Weights of a small GPT-style language model, trained from scratch on English Wikipedia.
Architecture: LayerNorm before each block, capped logits.
MLP neurons of a small language model. Each row is named by its layer, matrix (up: input weights) and neuron, and shows model dimensions 544-671. Each number is 128 + 32 x the weight over its row's rms, rounded and kept within 0 to 255.
A block is one neuron, or neurons of one layer that tend to fire together. After each block is what it responds to, as a language model described it from the Wikipedia text at the highest values.

L5.up810 [141 163  93 122 142 152 162 153 128 184 110 114 123 130 105 148  66 127 143 139 163 108  96 159 142 143 163 117 136 148 148 143 134 122 143 112 171 143  96  87 199 168 162 112  70 167 210 136 101 107 105  98 129 135 152 178 173 133  84  87 148 114 136 102 129 117 169 218 141 141  96 135  96 106 165 138 180 105 189 126 116 128 123 114 146  61 188 105  63 114 113  79 167 111  77 194 110 155 154  63 107 153 112 168 122 161 117 124 151 139 135 160 125  91 115 170 108 135 196 132 179 134 134 109 103 106 122 102]
L5.up1234 [138 157 149 119 146 110 142 179 159 130 161 184 147 162 139 104 142 152 162 134  51  99  85 111 108  55 164 105 167  97 192 121 158 156 183 153 134 158 159  89 157 144 113 135 108 112 119 113 104 112 112  76 105 108 147 188  92 154 196 150 160 108 112 109 122 170 125 157  74 127 130 147 100 128 131 114 141 125 144 135 122  57 183 132  93  84  83 154 130  83 120 138  63 180 125 138  87 159 111  97 148 118 126 119 155 158 159 105 159 107 125 194 123 125 111 169 118  97 120 150  49 141  34  90 164 175 112 195]
L5.up2004 [104 100 109 156 204 203 155 114 112  87 143 104 142 173  64 128 169 136 149 138 104  80 144 142 121 148  93 143 125 160 148  90 130 168 190 118 102  77 156 124 146 125 181  90 121 121 188 153 161 132 139 108 127 143 122 134 148 114 135 123 156 116 129 205 109 100  78 162 136 151 132 124 130 108 156 104 204 106 152 134 138  72 129  73 176 123 124 104 159  95 158 117 142 145 121 132 130 107 200 109 142 108 121 182 146 110 128  89  63  77 124 165  87 127 145 143 103 114 207 142 139 109 112  63  94 133 148 182]
L5.up2393 [124 147 176 125 148 137 129 102 187 162 144 106 163 145 141 166 105 149 125 152 105  95 141 144  95 125 159 140 192  99 169  66 116 142  71 117  77 174 161 163 172 160 122 154 178 119 202 117 124 148 150  70 136 133 101 151 160 113 178  75 171 114 132  71 149 117 122 152 144 145 124 190 108 152  75 139 150 125  80  84 127 112 109  99 164  98 146 145  53 146 175 156 166  89 124 153 143 186 109 107 135 113 141 140 105  84 131 114 117 107 124 167  82 171 141 127  96 147 141 157  83 204 158  67  62 142  69 114]
Separators such as |, ; and : between fields in statistics tables and lists, just before a number or dash; more weakly, auxiliaries like to, would, has before a verb.

L5.up162 [168 204 115 110 103 140 132 192 111 123 147 143 133 137 159 109  67 123 185 187  90 154  88  70 146 126 126 112 163 162 171 140 115 133 120 112 119 100 173 118 156 173 117 140 128 101 141 194  76 119 147 152  77 105 162 152 117 204 157 151 106 112 140 128 114 182 146 131 178 128 117 169  96 113  98 113 131 196 162 149  95 142 156 124 109 112 148 102 155 105 112 190  31 116  81 115 130 130 196 115  93 134 131 126 160 128 120  91  98  90  90 128 100 144 121 197 127 136 125 134  50 103 127 143 104 159 119 176]
L5.up209 [114 138 164  52 199 114 146  81 186  79 129 155 122 110 111 152 158 115 109 108 142  97 153 160 180 126 150 130 160 130 158 129 102  94 188 119 132 111 149 190 182 106 145 130 117 112 141 170 140 107 129 142 136 186 178 144 166 126 120 103 191  70 108 127  55 122 129 137 110 160 118 111 178  90 161 121 116 125 111 104 144 121 130 124 161 174 127 142 117 159 128 126 144 126 118 122  58 109 150 180  71 114 110 192 131 193 124  76 131  90 118 178 165 177 168 135 110 177 113  79 124 145  96 109  98 153 134 111]
L5.up1116 [107 158 177 128 144 142  96 136 176 100 105 132 159 136  80  99 102  96 104 167  89  46 123  80 101  95 162  94 127 167 112 151 116 127  97 139 110 144 177 144 129 126 135 149 147  97 164 147  82 136 149 153  99 119 171 141 137 123 151 134 129 160 102 136  96 130  78 139 128 168 166 171 168  84  80 106  98 152 172 131 160 110 220 144  98 166 184 118  97 100 148 141 143  99 151 135 105 175 119 131 156  93 132 153  92 126  87  81 170 115 172 171 191 130 113 165 118 116 113 117  97 134 110 129  65 130 119 164]
L5.up1325 [183 145  85 114 154 151 137 100  90 139  47 154 170 118 115 111 125  96 114 155  98 154  94  89 107 186 198 166  95 138 178 108  89 154 123  56 133 150 179 121 167 124 134 123 174 181 124  95 160 120 114 138 181 144 118 129 123 112 105 144 103 143  45 160 139 156  75 148 121 173 120 139 210  89  98  86 151 146 177 181 166 169 201 132  59  65 153 170 140 148 143  44  90 135 141 120 126 115 122 143  87 118 106 151 131 125 106 103 127  88 150 143 133 176 116 186 146  75 134  94  98 122 103 127  99 125 118 169]
Commas, decimal points and colons inside multi-digit numbers, mostly in tables and statistics, as in 101,647, 82.89% and 6:40, occasionally list commas between names.

L2.up1346 [131 163 153 136 111 111 121  89 111  77 127 128 149 150 107 124 148 141 142 124 147  59 182 143 103 133  74  93 119 203 117 121 119 119 179 154 111  53 126 160 155 186 145 135 107 160 173 100 143 106 131 142  61 130 135 103 164 121 140 151 185 123 164 142 111 127  90 158 148 122 145 150 188 155 112 127  98 140 148 155 172 174 162  93 147 141 128 190 147 159 157 104 154 104 157 186 124 137  94 108 127 164 139 137 154 160 144 131 113 145 131 141 165 141 129 151  65 108 157 161  92 136 111 140  78  96 192 184]
L2.up2222 [150 142 131 117  99 125 151  96 104 150 107 127 132 120 117 179  98  91 161 129 101 128 136 155 104 103 107 137 170 155 109  74  81 182 113 166 129  88 172 106 157 154 205 130  88 108 133 101 171 104 165 206 161  87 143 127 133 125  99 125 173 174 147 153  85  79 140 118  87 143 127 104 132 178 137 116  88 173 114 148 202 152 118  69 157 124 135 153 124 122 115  36 162 113 158 141 188 117 120  82 139 114 154 127  81 151 152 138 157 165 165 104 155 119 174 184 123 107 160 140 125 103 138 143 123 136 215 167]
L2.up2270 [148 164 139  73  93 112 157 116 171 131  96 142  83 184 150 129 136 137  73 158  91  55 106 155 117 192 108 151 151 164 110  63 102 173 122 154  95 145 161 130 145  92 144 136 103 141 191 109 172 104 178 127 174  78 127 100  78  68 121 172 128 131 121 135 127 119  70 134  93  96 106 117  98 120 132 143 122 107 128 154 143 186  85 131  97 119  65 153 142 102 109 114 171  86 177 149 110 188  97 183 155 164 165 115 120 135 137  61 121 153 108 137 145 170 152  85 158 134 101 162 130  91 106 109 111 139 167 106]
L2.up2824 [128 172 136 122  95  70 113  59 153 131  66 120 121  97 122  69 104 171 136 147  79  81 146 145 121 127  86 124 123 158 111  78 114 155 111 172  61 121 180 111 132  88  84 165 108  84 113 134 171 100 117 160 158  90 129 119 105 114 129 105 157 117  76 110  98 148 101 124 128 127 156 102 127  97 164 144 125 117 106 166 130 117  90 111 143 204 108 123 134  72 149 116 126 107 132 153  56  90 125 126 158 120 152 100 140  64 199 182 113 158 131 112 115 190 117 124 148 129 155 127 147 132 100  86  96 121 200  72]
Word-internal pieces of non-English proper names, mostly Slavic and other European people and places, e.g. V-lad-imir, Vosk-ob-oinik, Ber-dy-ansk.

L5.up287 [105 101 171 140 112 114 143  96 118 131 101 149 171 153 112 103 113  77 123 195 136 115  97 142 142 143 118  93 110 133 139 126 104 109  98 152  88 133 219  89 136  94 156 178 108  73 145 118 153 138  92 148 123 147 162 164 157 121 169  66  94 144 134 142 111 103  83 178 132 150 134 112 122 125 102 124 167  71 185  90 148 125 178  83 179 124  72 169 134 147 140 128 120  85 161 173 138 131 108 126 141  79 133  92  71 152 188 177 132  82 116 167 133 142 149 128  72  78 158 163 103  92 111 134 105  96 150 168]
L5.up484 [121 132 146 114 140 123 114 141  99 101  65 121 138 192 103 132 173 141 115 100 102  98  84  87 154 110 153 115 102  77  97 101 113 131  90 129 126 147 126 101 134 156 124 139 209 111 113 143 133  98 154 104 120 154 128 125 151 125 192 115  67 163 135  73 168 135 131  77 124  94 160 175 113 118  61 143 110  74 129 158 128 128 151 120 145 106 114 101 130 123 118 111 134 120 138 153 125 137 116  59 143 159 107  65 170  77 131 158 102 125  68 137 107 130 104 224  96 109 166 151  90 160 103 101 102 110 208 112]
L5.up2334 [129 172 160 131 152 134 119  90 140 137 123 103 190 120 154 126  94 111  93 132 144 106 119 110 122  85 162 102 102 107  98  41 139  64 113 147  56 107 129 154  91  83 109  90 100 127 127 176  89 115 135 152 125 135 136 122 103 134 166 134 136 139 147 116  83 143 106 109 106 115 180 174 159 146 204  63 155 149 192 143 137 140 190 126 140 132 116 194 120 134 147  90 141 155  98 177  87 180 140  98  64  77 129 143 127 117 151  90 126 114 167 147 163 125  98  94  89 101 160  58 130 155  79 122 122 152 177 108]
L5.up2688 [ 75 107 183  78  89 124 195 132 113 158 114 128 153 122 170 115  83 138 165 129 107 126  99 162 145  87 134  90 106 119 164 131 177  68 109 151 122 109 145 106 126 113 204 131 148 116 139 126 129 158 160 158 149  95 179 154 103  42 149 133 171 131 114 110 121 162 132 117 110 204 114 175 165 121 130 123 151 119 140  93 157 114 108 153 167 170  85 147 118 146 123 142 111 154 129 167 115 105 106 124 146  81  89 163  79 114 162 111 105  90 140 170 212 133 189 120  66 103 138 139  63 179 105 111 107 121 160  69]
Pipe separators that open a cell holding a football club name in wiki results tables and league standings (| Berwick Rangers, | Al-Khaleej), plus scattered prose words such as degrees and University of.

L3.up2689 [113 120  73 167 112 202 181 163 121 123 105 137 111  87 142 112  84 175  77 178 124 136  80 135 120 112  98 149 169 138  78 143 177 166 140  68 135 116 121 175  96 171 104 112  62 134 187 134 121 115 112 151 153 183 133  97 183 182 120 120  86 161 134 155 174 190 139 138 129 139 109 122  99  94  75 150 139 111 133 126 101 109 142 148 154  80 183  93 130 138  93 152  97 138 102 132  98 112 166 112 189 163 186 197  98 114  72 141 106 146 126 149  79  84  84 134 162 189 138 149 121 165 128  67 135 162  96  79]
Adverbs, adverb endings, and auxiliaries between subject and main verb, such as previously, also, -ly in repeatedly, can be, began to.

L2.up87 [157 181  93  92 133 152 188 120 107 124  86 122 129  94 125 108  79 136 148 136 114 152 105 114 159 111 155 142 121  97 100 144 108 141 162 171 148 176  53 134 136 195  72  83 154 185 205 126 141  87 141 205 133 155 118 170 109  65  86  80  61 110 143 158 166 144 126 184  52 137 103 129 150 178 177 150 135 147 160 118 161 116 145 170 158 133 109  90 114 179 118 120 120 181 128 149 146 135 123  44  91 112  95 121 146  96 136 100 146 144  77  90 192 124 119 149 134 112 128 150 156 124  97 139 127 109 153 151]
L2.up1636 [129 149 105  95 130 209 109 129 164 110 142 153 166 132 138  94  90 120 193 171 121 128 168 149 106 161 195 111 125 127  99  97 136 161 185 104 111 136 114 142 109 153 116 120 148 114 178 158 161 104 121 132 126 115 124 143 104  92 190  92 125 117 123  96 164 180 121 103  77  87 117 183 101 155  97 125 162 130 124 117 135  66 148 129  74 149  80 160  50 109 150 112 126 162 107 162 138 153 141 143  50 114 137 109 126 150 180 138 104 173  84 105 143 112 134 164 161 111 139 161 126 110 126 138 111 111 183 160]
L2.up1676 [155 196 147  94 105 119 101 180  41 135 127 154 138 192 128 151 151 158 162 146 120 192 136 134 182 126  87 185 146 126 175 168 133 142 123 167 143 125 109 183 121 116 113 150 141 128 142 176 129 154 132 130 160  94  54 171 105 159 134 141  87 151 161 112  94 140 165 132 167 117 139 186 129 143 106 106 152 128 116 117 130  98 132 111 150 134  89 132 143  99 211 161 116 146 121 109 129 121 149 132 110  99 114 149 136 117 116 164 136 131  83  46 107  90 164 178  81 171  79 138 110 142 131 113 158 104 106 134]
L2.up2501 [121 161 122  72 132 144 174 183 187 126 161 153 126 108 115 195 101 131 137 153 111  94 129 195 128 131 180  85 105 162 107 141 114 144 140 153 172 114 142 163 116 153 128  79 158 104 139 113 120 207 128 145  87 110  82 192 194 140 152 110  96 108 186  77  83 147 121 148  78 110 122 157 169 151 151  74 139 140 170 138 137  65  62 166 157 108 140 159 132 118 110 157  71 124 150 157  97 128 136 132  76  69 128 178 154 137 165 170 107 113 116 109  97 154 198 168  70 156 181  82 123 126 107  91 132 146  98  97]
Opening brackets, and the first token inside them, right after a name or entry in tables and lists, such as "(incumbent)", "(P)", "(2)", "(1955)".

L3.up159 [ 95 150 136 136 130  74 138 164 115 105  94 129 116 163 169 138  99 128 132 127 120  78 122 156 148  79  87 123  89 118 147 124 126 126 169 183 121  58 162 118 136 167 132 130  75 109 140 118 128  84 103 154 108  85 122 154 140 138 136 127 126 156 173 160 117  84 118  99 130 158 129 149 101 145 109  92 156  92 128  95  94  79 106  68 158 109 127 165 124 127  71  84 137  46 112 151 149 177 119 144 121  68 100  76 148  76 163 150 121 132 125 175 149 166 143  51  87 111 136  93 102 140  91 147 104 122 193 114]
Tokens in football season writing, such as Division in league names, table pipes, score digits (1-0) and round headings like Semi-finals.

L5.up295 [ 73 158 109 130 162  92 109  82 131 115 154  80 101 109 103  93  63  85 135  97 129 104 153  76  92 125 112  71 118 131 122 170 133  73 138 101 141  93 100 186 172 133  84 152  90 137 164  98 134 116 109 127  99 112 135 117 110 178 104 127 124 150  99 114 106 158 129 114  94 160 145 100 102 124 168 204 109  95  69 105 149  59 146 153 136 111 115 133 205 141 121  94 137 135 142 151 149 108 105 104 155 238 154 139 182  86 161 171 151 110 135 173 147 134 144 123 103 122 109 129 129 125 132 153 148 142 125 164]
L5.up2654 [144 157 151  86 112 133 138 126 106 173 132  58  85 149 123 164 167 176 107 138 115  79 114 131 120 146  88 122 118  53 126 123 178 110 133  86 116 143 166 189  68 151 111 117 117 122 119 116 109 140 133  80 134  89 173  92 148 124  92 116 109 162 107  99  97 134 120  96 155  95 166 170  91 142 189 170  68 109 119 124 166 163 138  99 140 143 144 173 116 102 107 133 197 149 157 107 132 111 132 198 178 142 105 153 127 110  98 154 138 130 100 107 158 126 126 137  78 146 195 111  84 170 122 146 126 142 129 136]
L5.up2747 [142 174 134 120  98 139 132 141 128 161 152 112 144 179 163 140 147 134 202 142 158 119 161 142 128 115  83 108 124 146  81 106 174 160 139 154 136 162 142 197 166 150 138 166 146 114 170  74 132 122 161 123 130  99 127 109 123 140 156 141 143 137 143 181 127 141 171 147  93 147 156 131 158  91 126 160 111 107 137  96  97 118 110 150 185 111 117 117 146  87 126 140  78  99 129 104  34  97 153 147 151 100 150 156 186 119  99 162 144 133 158 150 155 101  98 138  92 163 131 126 145 149  91 170 137 130 118 107]
L5.up2906 [115 132 203 152  74  93 103 176 127 171  92  93 123 164 159 143  91 140 124 110 141 134 146  90  50 118 115 152 117 136 120 194 199 129 187 126 128 119 127  78 106 194  98 127 105 139 188 141 104 125 137 138 154 129 180  66 131 172 153 124 134 124 120 104 173 122  88 133 148 135 167 167 218 119 224 178  92 112  99 122 134  51 207 136 107 124 136 125 114 163 187 135 150  79 141 162 106 177 101 149 190 127 166 169  96 112 163 149  90  83 146 140 159  94 111  67 131 185 205 106  93  98  88 101  70 140 113 146]
Middle word pieces inside Slavic and Eastern European names in sports rosters and lists, such as Vale-ry, Vladys-lav, Ale-ks-androvich, Ivan-ova; weaker on other name and place fragments.

L2.up371 [123  96  95  77 136 146 148  75 177  64 102 117 144 124  81 150 101 138 129 165 130 120 129 137 111 101 133 149 147  72 120 115 107 149 162 144 119 127 120 124 166 148 104 198 111 180 135 111 126 118 149  96 110 151 168  98 115  86 134  51 141 142 124 159 161 191 102 200 104  97 152 140 152 141 123  56  92 128 124 171 120 118  99 151 147 117 147 143  95 143 149 134  91 134  83 144 135 149  65  87 131 135  85 128 111  93 109 145 185 126 109 113 129 156 124 115 125 134 136 172 105 132  69 107 122 130 147 138]
L2.up702 [174 119 142  58 101 152 169 139 142 120 143 176 114 139 162 126  80 142  67 152 116 114 131 162 107 136  60 134 210 145 127 148 134 176 157 149 128 140 150  64 134 150 124 102 164  76 149 129 168 120 140  91 141 122 213 146  59 129 145 116 103 166 132 137 141 132 121 153 112 114  98 148 113 120 127  99 168 155  62  90 140 156 142  81 111 223 102 109 142 184 121 176 131 118 144 124  83  88  71 109 174 124 127 166 137 155 134 119  87 112 131  75 182 129 166 106 158 151  91 147  61 137  78 143 113 122  96 105]
L2.up1496 [ 71 126 132 108 135 178 175 132 123 145 115 157 160 139 116 137 136 113  76 175 109  70 158 156 130 110 153 101 134 164 135 139  86 106 109 122  81 149  96 113  96 181  68 158 111 136 143 177  74 158 147  87 103 177 139 116 123 127 157  97  94 120 114 146 119 116  97  77 177  94  77 106 112 106 101 172 165  68  98 142 163 134 124 144 134 157  82  96 163 111 130  81 116 108  94 158 124 118 129 103 175 121  87 200  98 128  87  51  84 164  71 179 159 130 116  84 135  96 167 157 106 148 135 111  84 136 124 100]
L2.up2828 [147 151  32 138 116 112 152 142  74 108  44 151 166 139 131 123  24 211 109 190 127 180 110 158 114  93 136 135 133 171 131 131 105 147 184 104 170 122 131 135 204 133 117 140 130 126 141 105  66 124 110 132 116 158  85 122 101 175 132  80 126 143 139 170 151 149 132 141 110 102 184 187 191 135  96  72 111  80  82 136 161 178 132 120 168 104 131 124 145 131 159 113 113 185  88 150 184  86 152 108 124  79 101 135 153 157 194  75 130  96 117 118 132 136  77 105  98  99 122 182  98 131 133 143 127  84 118  63]
Function words right before an upcoming main verb, mostly infinitive "to" and modals like would or could, as in "announced that they would" or "was able to".

L3.up2511 [107 100 123 102 130 131 137 160 176 117 102 157 136 141 108 115  73 149 104 165 160 181 186 120 200  87 109 193 145 133 139 134 115 150  99 122 147 116 141 115 104 164 170  79 133 134 119 155  72 162 119 144 105  86 106 132 123 137 121 121 108 147  85 169 141 106  94 124 137  91 105 101 132 125 117 222 164 183 186 116  86 149 147 139 121  83 111 115 100 123 151 106 180 127  68 113 111 142  87 155 142  94 129 154 163 108  86  98 152 119 161 144 119 150 163 186  96 158 164 110 150 165 141 132  96  75 139 168]
Decimal points and thousands commas inside numbers, such as 1.57 km2 and 29,000 watts, plus table pipes and mid-word pieces of names like Hu|gh|es and Br|id|gnorth.

L2.up1768 [141  98 130 167 121 113 195 131 105 125 144 126 205 140 127 116 143 181 116 148 169 140 144 101 112  53 156 105 123 109 139  88  86 145  90 129 102 154 137 142 145 118 130 115  94  49 137 122 113 126  88  97  72 119  70 113  64 149 142  99  85  80 160 119 109 128 106 113 100 129 109 115 177 152 102 126  96 147 139 122 103 148 157  97 142 177 119 116  92 112  76  95 126 109  41 148 123 106 125 151  57 121 113 118 156 116  70 109 157 121  48 121  95 158  94 138  91 134 124 135 136 136 112 160 115 115 112  63]
L2.up1822 [122 122  76 112 102 135 121  90 128 105  68 166 136 166 126 123 145  98 130 154 182 112 111 142 156 124 136  93 155 214  73  86 122 174 127  96 129 132 150  74 107 149 142  87 154 132 128 112 122 150 124 136 147 107 122  93 113 156 148 112 155 107 169 126 126 119 137 129  83 110 124 120 131 147 121 183 137 206 108 146 106 141 134  68 137 157  83 192  95 123 143 123 120  88 133 158 106  90 109 109 158 114  91 139 114  87 186 155  94  91 102 157 225 146 139  95 152 102 140 111 127  87 145 166 100 151  61 159]
L2.up2066 [133 163 124 110  95  81 176 129 143 159 116 165 129 137 128 149 124 129 125 154 128 122 175 119 126  60 171 134 137 123  82 136  94 103 149  74 129 117 104 126 109 173 164 131  86 120 158 139 169  94  84 203 133  78 168 143 194 109 122  89 140  83 106 175 118 201 106 170 124 140 154 108 165 161 150 141 168 131 114  99 159 130 101 180 140 185 148 116  67  94 154 140  81 108 112 101  47  73  45 130  79  64 134 166 103 109 113 161 144  98  99 168 159 153 132 165  91 128 164 137  49 208 116 108 121 112  75 160]
L2.up2939 [149 102 153 112 112 138 153 122 141 113  50 164 172  80 108  84 128 200 134 145 149  99 143 122 149 111 132 149  67 162 131 177 123 189  81  71  93 106 133 121  90 154 161  75 111 158 143 157 133  86  77 126 130  85 147 135 125 167 127 118 101 152 143 155 119 120 179 158  89 118 139 118 119 115 147  98 168 140 125 142 150 135 166  64 108 141 105 136 121 158 134 131 127 139 142 106 116 127 150  99 116 123 111 126  88 149 160  63 157 158  91 159 158 116 129 132 104 112 182 146 169 137 121 126 127 151 165 121]
Commas that split the digits of a large number, as in 1,500 feet, 6,800,000 miles or 11,347 spectators, also mid-word pieces inside split words (Galerius, nocturnal).

L3.up1047 [123 215  63 130 125 190 128 135  73 133 135 130 124 147  46 157 119 175 174 152 107 121 133 120 126 142  99  52 188 110 125 109 139 115 185  99 143 141 110 122  91 101  87  87 150 106 171 108 185 115 121 112 118 153 149  77 176  98 145 107  94  82 130  92 105 133 132 173 102 104 116 163 128  92 125 108 152 162 183 111 101 125 122 106 196  70 174 128 109  82 105 136 112 162 108 133 143 169 136 107  95 141 133 150 133 153 140  89 131 192  45 144 173 161  92 197 106  77 142 176 111 133 102 113 111  93 134 146]
Opening quotation marks and parentheses that introduce a quoted phrase, title, or name mid-sentence, e.g. calling him "a hack", ballad "Wreck…; also line breaks before text.

L5.up37 [130 172 119  68  97  60 172 148 122 126  78 129 132 178 116 141 145 127  76 174  68  91 168 115 107 137 108  82 117 149 105 123 156 130 101 135 116 187 111 145 152 145 108 125 133  77 134 131 121 124 147 159  85 115 116 160 128  43  94  75 112 135 190 103 175 168 136  87 140  47 111 126  99 127 111  45 124 128 110  80 173 150 155 186 161 193 156 133  73 101 115  84 119 136 112 151  97 148 143  82 113 159 139 101  78  89 119 129 201 149 118 117 124 115 151 145 217 153 141 142  93 162 119  80  88 153 173 174]
L5.up1257 [ 86 186 106 135 112 172  70 134  88  93  97 100  96 124 138  78 132 152 117 154  87  14 128 156 147 115 145  88 148 141 122 159 121 155 170 176 139 127 153 121 154 158 117 128 189 126 143 122 126 204 102 177 184  84 151 148 118 137 136 114 166  83 122 133  73 192 124 152 144 169 135 150 188 177 139 122 185 100 149 137 105 146 107  94 119 109 190 169 114  63  85  82 142 120 160 152 117 133  59  92 131 119 117 149 102 114 157  98 180 107 127 103 190 145  78 153 130 115  89 176 130 131 107 160 179 161 147 102]
L5.up1982 [ 96 104  45 106 113 118 126 145 142 138  74 144 124 110  97 138  47 123 125  72  71 147 126 160 102 143 117 129 121 121 164  78 143 182 101  94  88 161 102 137 117 125 143 171 127  99  97  50  88 135 191 211 126  85 131 149  95 135 119  90 144  90 113 122 166 163  73 128 141 153 163 149 161 182 140 106 138 145 147 149  69 175 162 159 152 165 163 168  41 180  83 124 138  79  53  48 144  60 150 102  85 161 147 136 113 114 108 118 157 191 148 113 131  71 123 134 179  86  69 107 133 143 108 166  95  81 161 130]
L5.up2689 [ 82 146  96 141 153  90 119  56  89 129  82 173 105 171 119 107 163 139 119 126  57 132 120 138 186 155 167  99 138 138 132 143  67 163  69 146 125 158 145 155 123 169 109 145 143  84 147  76 116 110 143 222 169 106  61 134 100 176 168 117 155 117 134 119  89 119 131 192 156 140 128 187 192  72  84  70 157  78  90 123 129 113  90 117  73  69 158 134 152 123 120 103  94  98 110 160 109 163 105  96 168 132 136 144 100  91  81 145 127 109 118 129 124 131 112 145 115 110  83 160  82 131 111 164 115 132 129  97]
Opening parentheses or quotation marks that begin an aside, gloss or quoted phrase mid-sentence, such as "north-west of Iberia (in", "forty (40)", "the only "legitimate"".